config.toml
num_hidden_layers = 12
hidden_size = 256
num_attention_heads = 8
num_key_value_heads = 8
head_dim = 64
intermediate_size = 1024
vocab_size = 4096
hidden_act = "gelu"
norm = "layernorm"
norm_place = "pre"
norm_eps = 1e-05
positions = "rope"
rope_theta = 10000.0
rope_fraction = 1.0
qk_norm = false
attn_scale = 0.125
bias = "none"
tie_word_embeddings = false
parallel_block = false
extras = ["capped logits"]
init = "normal"
init_std_qkv = 0.0313
init_std_o = 0.00451
init_std_up = 0.0313
init_std_down = 0.00319
optimizer = "laprop"
learning_rate = 0.00149
beta1 = 0.9
beta2 = 0.98
weight_decay = 0.12
lr_head = 0.00607
max_grad_norm = 2.0
warmup_steps = 563
schedule = "wsd"
decay_fraction = 0.69
decay_shape = "pow"
final_lr_fraction = 0.0
batch_tokens = 65536
max_seq_len = 256
doc_mask = true
train_tokens = 416300000
max_steps = 6353
dataset = "wikipedia_en"
MLP neurons of a small language model. Each row is named by its layer, matrix (down: output weights) and neuron, and shows model dimensions 0-127. Each number is 50 + 10 x the weight over its row's rms, rounded and kept within 0 to 99.
A block is one neuron, or neurons of one layer that tend to fire together. After each block is what it responds to, as a language model described it from the Wikipedia text at the highest values.

L4.down147:56 58 72 42 45 58 61 43 42 51 53 47 59 43 57 46 64 47 52 48 60 41 43 67 35 59 47 65 53 47 70 55 46 45 50 51 70 55 58 61 46 50 47 46 77 52 33 50 58 39 50 45 57 42 55 56 56 29 44 38 59 67 54 57 64 31 76 63 39 36 40 51 58 48 48 45 52 47 59 37 33 53 51 53 40 49 58 37 63 43 35 49 42 46 50 45 40 46 51 30 52 47 65 36 55 49 54 52 56 46 47 46 41 41 66 47 28 53 69 68 62 49 51 51 36 58 50 55
L4.down213:43 46 65 31 46 41 57 80 51 62 54 51 42 56 61 50 48 51 44 50 48 40 72 57 61 55 39 69 53 40 45 50 53 52 45 31 56 45 56 55 47 49 45 40 47 67 34 55 68 50 52 56 56 59 64 49 46 40 57 43 32 49 59 64 44 44 40 58 54 53 49 46 61 47 44 63 49 44 52 34 46 68 50 53 48 48 38 49 56 38 52 32 50 36 37 59 58 68 48 68 56 60 59 47 34 44 47 44 44 48 50 24 42 55 55 66 38 40 53 49 46 39 40 30 41 51 51 65
L4.down226:44 59 58 62 45 43 61 39 58 55 42 61 51 50 47 56 65 55 49 57 46 42 62 51 53 56 50 48 64 45 50 58 61 37 49 50 54 36 48 47 56 54 55 43 60 53 24 62 52 39 42 66 52 40 62 23 39 37 60 51 59 51 64 40 43 52 57 55 43 65 34 36 46 36 46 41 55 57 53 38 42 31 51 57 55 44 58 41 48 53 52 48 40 38 46 66 39 57 68 45 54 57 65 50 53 70 45 52 55 55 36 46 73 43 60 50 64 35 47 53 62 47 52 43 60 63 61 58
L4.down403:46 59 45 47 46 37 59 50 37 58 44 51 56 46 57 45 54 42 47 20 49 49 45 48 43 41 51 47 54 58 75 59 57 46 41 58 53 60 51 49 48 34 63 50 32 36 58 59 57 76 64 57 46 52 63 39 45 37 43 38 55 49 50 51 57 37 55 62 45 34 60 61 61 56 51 50 53 51 70 38 49 56 41 62 39 45 46 56 57 45 49 39 52 45 42 52 53 41 55 58 54 61 57 60 38 31 64 63 63 48 56 42 70 38 40 53 68 29 72 67 47 39 47 47 49 63 36 47
L4.down476:49 57 54 60 62 33 50 47 78 49 51 58 41 54 44 50 30 39 47 47 48 50 56 42 62 43 41 47 50 54 39 58 47 60 69 44 64 49 35 54 43 60 51 37 44 52 47 53 47 64 45 60 65 33 54 42 47 47 63 62 47 59 52 46 37 52 51 37 55 55 57 53 39 41 34 31 53 44 68 73 53 61 53 61 39 37 55 67 58 73 58 67 52 29 50 61 46 52 50 43 48 45 55 30 54 55 55 57 37 45 53 75 65 46 45 53 57 44 48 58 45 44 69 44 63 43 47 54
L4.down688:45 57 40 50 26 40 39 80 66 53 44 46 64 67 41 56 43 45 46 29 57 44 51 73 59 55 52 47 53 48 51 66 50 51 35 55 42 52 46 46 52 52 44 49 55 46 71 44 36 61 51 62 52 41 62 46 60 44 56 43 36 34 50 55 51 46 59 55 48 46 54 44 54 44 53 40 51 35 47 42 64 48 55 43 65 28 46 71 43 47 56 55 51 58 36 79 50 48 56 47 48 49 58 53 57 35 58 41 38 65 33 56 61 69 50 56 51 27 54 57 62 27 58 48 60 57 49 37
L4.down697:44 43 62 54 63 50 62 51 63 41 55 42 49 68 60 63 36 53 53 48 45 37 46 66 51 40 50 42 55 56 44 61 43 46 36 41 39 44 40 36 52 54 33 58 52 58 44 43 60 43 46 58 51 58 57 61 27 40 53 51 64 55 55 41 43 50 55 40 58 65 42 51 60 31 52 53 49 40 52 48 45 62 52 46 40 52 63 41 58 56 41 58 52 42 56 43 56 60 66 44 70 67 72 54 52 43 41 54 54 55 21 43 60 46 55 48 58 56 49 57 63 39 39 42 54 60 68 59
L4.down814:54 23 54 46 51 60 59 49 66 58 53 52 57 49 57 39 54 40 42 51 49 59 44 60 63 60 56 53 59 51 61 63 49 36 56 41 71 54 48 56 46 61 52 58 54 42 49 66 57 48 46 38 42 57 54 51 38 35 39 49 57 53 36 61 34 58 61 71 44 27 62 61 48 48 45 40 51 49 35 59 55 62 46 58 29 64 30 28 71 50 47 58 53 55 57 38 33 44 51 54 64 57 39 45 52 49 60 53 55 36 61 52 31 29 54 54 48 56 61 49 43 44 43 53 57 59 50 46
Second or inner subword pieces of foreign personal and place names, often right after a capital letter, such as Y-uk-i, N-az-is, K-um-ar, V-á-zquez.

L2.down8:59 49 57 45 42 42 32 43 35 72 51 41 50 60 50 55 58 53 44 56 33 70 60 61 47 57 42 44 62 41 50 50 35 52 48 56 35 52 53 53 44 62 51 64 54 49 51 57 44 38 43 36 60 56 54 51 29 52 44 42 62 49 48 31 45 42 51 60 44 38 64 46 53 60 42 43 62 47 33 60 70 47 66 53 36 33 58 47 60 37 59 59 46 37 45 53 42 38 51 47 60 62 21 41 53 51 55 58 57 28 64 57 31 59 53 58 56 51 42 40 57 42 37 49 44 42 42 60
Mid-word pieces that finish a word begun by the previous fragment, such as the y in bu-y, ared in sh-ared, ke in bro-ke, and ized in organ-ized.

L5.down66:71 45 63 58 41 54 46 33 51 38 43 54 64 70 32 37 51 40 49 63 39 58 54 51 39 62 62 50 58 40 37 43 48 45 57 57 68 57 35 35 45 69 46 65 40 39 41 58 46 32 45 46 58 43 40 53 44 63 41 70 39 57 58 46 64 43 53 66 60 56 57 31 54 41 40 58 50 43 48 59 53 27 69 63 38 55 62 59 59 54 50 58 50 47 66 53 67 46 60 57 55 43 42 56 53 42 63 64 35 55 37 48 38 48 36 52 44 49 35 52 56 41 29 40 52 53 56 55
L5.down124:51 52 40 59 45 53 44 47 36 59 61 61 58 43 42 76 47 52 59 61 45 66 65 47 45 37 35 52 39 39 44 29 48 46 31 45 66 45 40 48 58 41 44 53 50 40 50 62 50 53 37 63 47 44 49 42 45 42 30 64 59 63 50 38 55 57 37 47 64 41 64 55 51 63 54 40 46 31 46 59 39 75 51 40 20 59 60 60 29 58 46 61 45 56 57 48 51 57 58 48 28 52 62 58 54 30 53 52 53 47 64 58 52 51 56 57 41 43 42 58 40 61 50 47 33 35 58 54
L5.down217:74 60 49 52 25 40 54 52 54 47 49 68 52 55 55 48 48 47 45 59 45 42 58 58 46 38 38 60 49 49 61 51 54 47 46 34 49 64 60 44 38 52 41 58 54 44 42 48 49 31 55 49 53 56 59 35 53 31 57 70 66 71 39 62 32 54 36 52 32 41 45 47 41 63 65 53 57 61 54 47 57 47 47 37 46 47 50 41 49 58 62 54 36 41 74 46 30 38 62 45 39 77 44 68 70 27 53 54 40 70 57 46 53 36 66 28 57 45 66 45 59 55 32 46 42 51 40 61
L5.down439:58 47 46 37 66 51 60 51 42 40 36 42 60 56 46 38 40 45 49 59 45 35 61 55 56 52 46 59 36 27 52 60 47 31 85 52 33 60 38 60 53 51 41 49 41 55 52 49 55 50 41 74 39 49 54 48 48 55 35 47 69 50 59 73 52 60 42 40 58 44 55 38 65 60 51 65 53 42 35 57 59 65 64 48 75 42 52 42 39 62 66 44 51 55 50 48 58 28 54 46 56 51 34 51 44 57 55 34 40 51 39 40 46 45 48 63 64 50 54 48 57 61 30 27 53 52 50 44
L5.down459:54 49 46 50 46 71 74 40 73 43 45 52 60 56 51 36 42 35 59 44 27 68 42 32 39 55 56 66 45 64 54 52 70 56 55 37 41 53 56 49 45 57 43 44 40 40 51 44 59 41 40 36 58 61 44 45 41 60 53 57 47 45 23 48 58 43 77 41 44 37 56 46 44 59 56 51 49 45 52 53 59 54 58 37 52 53 36 35 48 33 46 58 51 52 52 36 40 41 53 22 56 64 48 58 36 26 46 47 53 60 40 47 41 58 35 41 42 35 39 51 38 58 48 42 52 61 38 50
L5.down516:62 51 44 56 42 46 55 37 59 53 48 68 55 51 48 46 45 42 26 41 50 28 46 59 49 58 57 51 41 39 45 40 40 61 49 42 77 62 41 49 38 48 44 63 43 36 58 46 56 63 56 54 38 49 45 53 52 48 55 54 56 66 39 75 56 30 41 40 60 51 52 54 32 51 57 57 58 63 61 46 53 46 44 43 36 42 42 50 53 62 55 51 45 48 44 41 44 37 53 42 55 63 51 53 60 47 80 66 49 74 47 56 61 19 61 29 47 44 62 53 41 51 43 48 56 54 61 65
L5.down711:59 40 46 47 39 53 61 59 42 41 68 60 49 50 55 62 53 55 37 43 76 44 64 49 52 40 52 63 42 51 59 45 51 54 57 54 34 36 61 42 62 29 27 44 38 51 53 49 46 55 50 60 42 43 60 55 35 49 42 42 43 53 55 54 43 52 52 63 56 48 69 59 69 48 62 33 43 64 48 67 66 48 39 39 54 31 47 58 62 52 33 52 69 62 59 47 49 31 43 53 58 61 52 55 43 48 52 46 50 31 57 48 67 61 39 52 55 41 48 51 47 49 36 53 50 58 30 60
L5.down974:60 63 33 47 30 50 33 58 45 38 36 41 59 59 38 42 50 48 54 54 42 52 35 54 62 54 39 68 48 70 39 41 35 48 54 38 52 51 50 29 44 33 34 42 67 60 31 44 57 61 49 29 45 54 47 53 57 46 58 54 35 59 58 51 44 52 54 55 42 65 29 45 36 64 66 46 55 36 57 46 68 59 48 33 46 47 49 52 63 49 55 43 42 41 64 61 50 35 60 68 62 66 46 57 48 47 43 59 50 49 46 61 57 44 58 53 52 72 56 75 54 46 56 59 58 54 42 41
Second pieces of words split after a short first fragment, often b/B or hy (b-omb, b-ored, hy-pothesis), plus spaces after table pipes before scores.

L5.down11:47 44 61 43 43 34 68 42 60 38 47 40 35 50 43 56 60 37 39 49 52 45 54 44 58 56 57 45 52 47 45 46 55 53 57 43 50 72 50 57 48 29 44 55 41 40 48 52 64 37 48 64 60 44 48 45 42 41 44 42 29 61 49 59 47 40 49 68 60 54 44 62 44 52 33 56 53 52 48 55 53 39 68 69 41 40 34 42 51 67 54 41 47 61 43 58 56 29 50 45 43 58 34 48 42 47 59 52 40 51 57 43 56 54 68 45 50 47 49 47 50 36 35 49 59 43 33 45
L5.down136:62 53 51 58 50 52 54 62 53 49 66 28 36 52 49 41 48 46 49 48 49 47 36 56 65 53 53 51 50 52 27 62 41 48 57 51 55 50 52 68 51 46 55 68 61 37 61 49 42 38 48 36 43 33 53 52 42 49 62 22 45 57 34 51 49 38 46 39 59 45 48 52 41 44 48 38 44 52 57 57 43 57 55 55 36 65 49 48 51 46 43 49 55 48 62 28 49 37 68 68 54 54 49 55 42 46 51 45 44 60 59 66 48 54 72 48 47 57 42 57 52 53 79 63 62 60 57 55
L5.down272:59 62 42 63 48 51 58 59 63 49 42 69 43 55 54 50 45 44 44 37 50 56 51 43 35 59 47 46 52 49 56 58 36 55 38 33 39 67 43 45 45 36 40 57 50 32 37 51 58 56 63 68 62 61 47 53 31 60 35 61 58 58 40 54 46 40 31 54 45 40 54 45 44 50 62 52 52 61 41 46 33 64 52 43 61 35 48 44 55 58 53 50 52 47 37 43 39 55 67 43 56 61 48 49 51 40 67 65 59 67 54 52 59 46 41 39 57 53 66 51 45 43 34 45 62 52 41 50
L5.down344:56 43 30 51 39 58 59 40 38 44 64 31 44 55 48 45 62 55 54 49 43 66 54 57 58 32 53 51 62 35 68 65 51 33 58 47 26 48 53 54 45 46 40 59 56 37 55 38 62 59 48 65 51 66 55 49 54 46 56 29 57 55 54 44 31 57 58 41 47 56 71 48 53 55 61 63 58 41 32 70 58 45 45 37 51 55 46 39 46 53 69 39 71 61 50 46 55 60 55 66 49 65 50 58 40 41 50 43 49 59 40 54 72 39 53 57 54 33 50 67 46 71 39 34 40 55 50 41
L5.down346:54 49 53 55 48 29 34 50 53 43 49 57 55 45 47 22 58 52 55 55 43 51 45 48 54 62 62 41 45 53 63 50 40 51 47 57 28 56 42 60 67 47 47 41 51 35 52 60 46 42 49 49 43 33 54 57 41 44 37 52 38 53 47 60 53 48 55 51 42 51 44 44 48 64 67 52 60 57 68 54 31 49 48 38 55 54 40 46 65 59 63 52 55 55 44 58 38 43 52 60 36 65 50 55 52 38 50 39 53 51 40 70 38 62 56 49 64 54 63 74 51 44 31 55 59 61 44 34
L5.down696:55 43 61 47 52 39 59 55 50 50 55 38 54 48 60 40 48 26 59 65 49 50 51 34 55 57 47 33 31 44 48 40 44 59 39 47 66 59 45 42 52 45 61 33 62 45 52 69 41 32 57 53 52 43 52 55 43 27 50 38 41 50 63 57 53 57 41 39 36 66 57 44 32 49 47 38 58 68 49 64 46 56 52 57 41 35 49 45 41 50 59 47 42 72 46 33 61 54 41 71 43 64 47 47 61 38 58 47 43 55 51 46 52 45 48 74 63 62 56 65 33 45 40 50 50 49 47 49
L5.down882:62 58 49 48 58 32 60 61 52 54 57 56 41 50 59 58 61 61 38 39 39 31 38 62 51 62 52 61 48 32 43 64 28 59 56 31 66 59 56 35 53 38 48 53 48 43 34 54 64 47 48 49 52 53 60 39 49 54 36 61 48 49 50 65 46 43 66 57 54 50 49 67 48 53 49 35 64 41 37 55 46 57 55 47 45 39 41 59 51 64 71 41 47 38 38 45 32 56 31 44 56 51 45 38 63 36 43 65 50 55 55 52 40 49 47 48 36 49 48 37 48 46 58 37 39 33 58 51
L5.down920:49 63 50 54 50 58 57 47 50 34 49 40 51 31 37 45 45 45 38 49 49 67 43 62 50 35 51 49 52 48 57 54 39 52 49 50 26 43 37 41 52 42 36 38 56 31 43 62 40 42 60 57 48 43 58 54 38 48 45 35 53 49 47 38 57 50 46 41 33 39 41 42 42 55 39 47 52 57 65 58 59 40 37 56 55 26 39 35 57 42 67 58 54 58 31 54 50 45 68 48 41 61 51 60 55 38 46 53 51 48 56 60 44 42 58 58 67 43 53 83 51 53 46 57 52 63 44 64
Non-initial subword pieces inside proper names, especially after an opening J, such as Joh-ann, Jo-ach-im, Zh-uk-ov, Yoich-i.

L2.down335:50 58 63 46 48 48 55 55 50 55 52 60 53 52 45 49 29 42 56 44 57 47 62 72 47 37 60 56 45 53 61 47 48 38 54 31 61 46 45 47 47 60 44 66 42 41 63 54 47 52 69 60 55 53 52 61 52 63 60 49 62 46 47 38 52 53 62 51 52 37 56 50 46 32 53 72 50 37 29 58 66 42 59 50 43 58 48 51 36 40 69 57 47 46 71 41 54 59 69 50 58 45 49 62 42 40 65 51 62 63 39 54 46 43 46 57 57 37 48 57 60 39 47 53 55 74 45 58
The closing subword token of a proper name broken into pieces, often foreign names or places, e.g. Ira-q, Mallor-ca, Galer-ius, Vallej-os.

L5.down17:69 61 41 56 39 36 41 47 53 47 43 66 57 43 54 42 51 58 53 60 38 56 48 47 47 50 39 47 61 49 51 49 45 39 53 35 53 60 50 48 56 38 36 36 59 34 35 45 45 47 52 38 63 57 52 39 57 49 43 62 55 52 38 49 54 52 52 48 43 45 55 55 33 52 58 51 70 47 45 57 35 39 60 51 53 47 69 38 60 53 71 46 51 59 55 57 56 72 64 41 43 71 45 58 49 29 45 49 53 62 49 50 65 41 56 41 53 52 40 72 52 56 54 41 44 42 51 57
L5.down107:66 50 44 54 52 32 39 54 39 26 57 31 29 39 55 46 32 52 53 61 40 50 43 36 48 72 65 58 41 56 47 47 56 53 53 49 55 70 51 54 47 56 41 47 60 69 57 43 43 59 60 44 43 50 42 40 48 49 48 47 44 66 61 60 47 68 59 45 42 48 49 60 70 64 66 53 49 53 77 52 42 65 56 48 42 63 44 59 43 51 52 32 56 61 53 44 41 50 45 47 46 58 37 58 40 40 28 32 58 60 40 45 57 42 43 48 61 61 58 58 53 51 48 32 58 41 59 62
L5.down408:40 68 38 46 56 35 61 55 66 49 59 72 43 67 65 47 39 48 33 50 77 46 50 38 49 50 52 55 53 53 34 47 38 47 67 51 35 45 44 58 54 37 36 36 64 63 36 48 54 52 33 51 47 54 49 37 52 45 42 48 68 51 48 56 42 48 62 31 67 49 50 53 27 64 49 33 48 37 63 48 54 36 52 54 59 41 59 53 43 59 65 56 55 48 27 43 67 43 56 45 33 51 50 55 58 41 29 49 58 49 57 40 52 42 65 47 45 48 56 54 34 48 51 45 51 61 47 46
L5.down434:51 56 43 66 52 56 54 54 60 30 55 34 33 68 49 57 54 63 78 43 66 56 45 40 32 55 50 47 54 58 66 51 53 67 36 57 57 39 55 57 40 68 47 55 76 50 35 36 66 42 31 49 45 61 43 66 39 39 39 50 46 48 56 50 53 41 39 42 41 50 50 53 45 41 31 43 56 75 49 46 39 47 49 44 46 49 47 53 64 45 39 58 47 47 25 44 53 39 62 38 42 55 47 48 40 47 45 50 46 33 44 50 58 51 43 49 59 42 56 39 56 25 40 50 64 34 65 48
L5.down469:59 46 47 47 52 43 60 40 34 56 39 63 41 67 42 50 45 35 38 43 45 38 40 43 65 54 45 42 48 47 65 33 37 38 57 45 46 45 45 52 50 43 49 46 49 66 59 48 53 58 57 45 57 46 63 51 51 41 47 51 56 54 43 41 53 43 47 34 56 27 51 56 58 63 63 46 48 64 48 54 56 49 32 58 34 70 45 56 39 59 58 55 54 68 50 62 42 48 64 58 71 53 32 44 51 48 57 52 44 35 44 44 52 36 75 64 38 48 52 64 58 59 61 51 53 51 42 58
L5.down609:59 42 69 44 35 36 36 55 38 54 73 30 58 57 49 40 44 35 78 49 79 26 50 22 47 48 52 51 47 59 60 55 51 67 46 38 63 55 46 42 54 38 55 35 56 44 47 54 52 63 46 56 48 47 52 53 54 52 66 46 41 49 50 45 38 40 59 43 61 37 56 65 30 55 44 42 48 60 41 45 65 33 48 51 48 40 38 58 37 57 51 60 43 36 38 39 61 49 44 48 36 57 43 56 49 50 38 51 55 61 42 37 55 45 34 49 74 51 49 54 67 64 67 43 40 46 62 51
L5.down943:21 52 26 42 55 52 45 57 38 49 57 60 53 49 54 55 42 62 57 31 55 55 41 38 75 51 81 47 35 66 44 57 48 59 57 45 53 36 41 47 59 39 56 49 47 54 43 44 52 53 36 47 51 34 59 70 59 36 57 36 51 43 54 54 55 37 52 43 55 40 51 56 43 45 67 54 43 47 47 50 63 41 44 43 52 48 33 51 57 58 34 35 57 44 38 53 41 60 62 43 45 58 66 50 54 52 38 56 69 63 44 56 59 49 45 68 46 61 50 58 63 61 66 46 48 54 38 57
L5.down948:58 61 69 51 32 47 47 49 52 50 39 58 52 53 38 56 62 51 64 54 43 49 43 57 57 53 41 45 48 55 47 51 39 61 40 46 62 61 20 48 49 70 41 38 64 51 50 53 48 58 49 39 68 41 55 60 58 57 58 72 47 36 47 39 55 57 45 72 46 49 42 54 50 38 54 42 48 79 52 64 36 55 11 56 39 66 55 47 53 36 51 54 46 40 55 31 42 49 59 55 42 42 70 48 47 52 52 58 41 56 58 39 64 45 53 61 40 46 41 42 34 41 37 57 50 39 50 46
Second or later subword pieces inside multi-token proper names, often in tables and credit lists, such as Han-over, Bin-ay, Can-al, Sarat-og-a.

L2.down490:58 75 37 46 58 46 52 39 30 42 52 54 49 70 73 66 53 40 61 69 71 54 47 46 43 59 58 53 66 58 58 55 41 45 43 42 55 63 42 53 53 54 63 66 48 41 32 62 52 65 57 55 61 50 66 33 39 48 69 47 34 51 60 46 72 61 30 38 49 42 42 37 62 45 64 63 55 50 58 52 43 48 50 34 57 55 36 35 70 48 47 43 61 49 42 48 46 51 42 44 53 47 42 39 59 33 61 51 43 56 36 58 51 41 63 42 52 46 55 55 42 36 62 36 44 31 40 37
Final word pieces completing words, mostly plural suffixes such as -ies, -ions, -ities in difficulties, activities, candidates, plus final digits of numbers and years (1148, 700).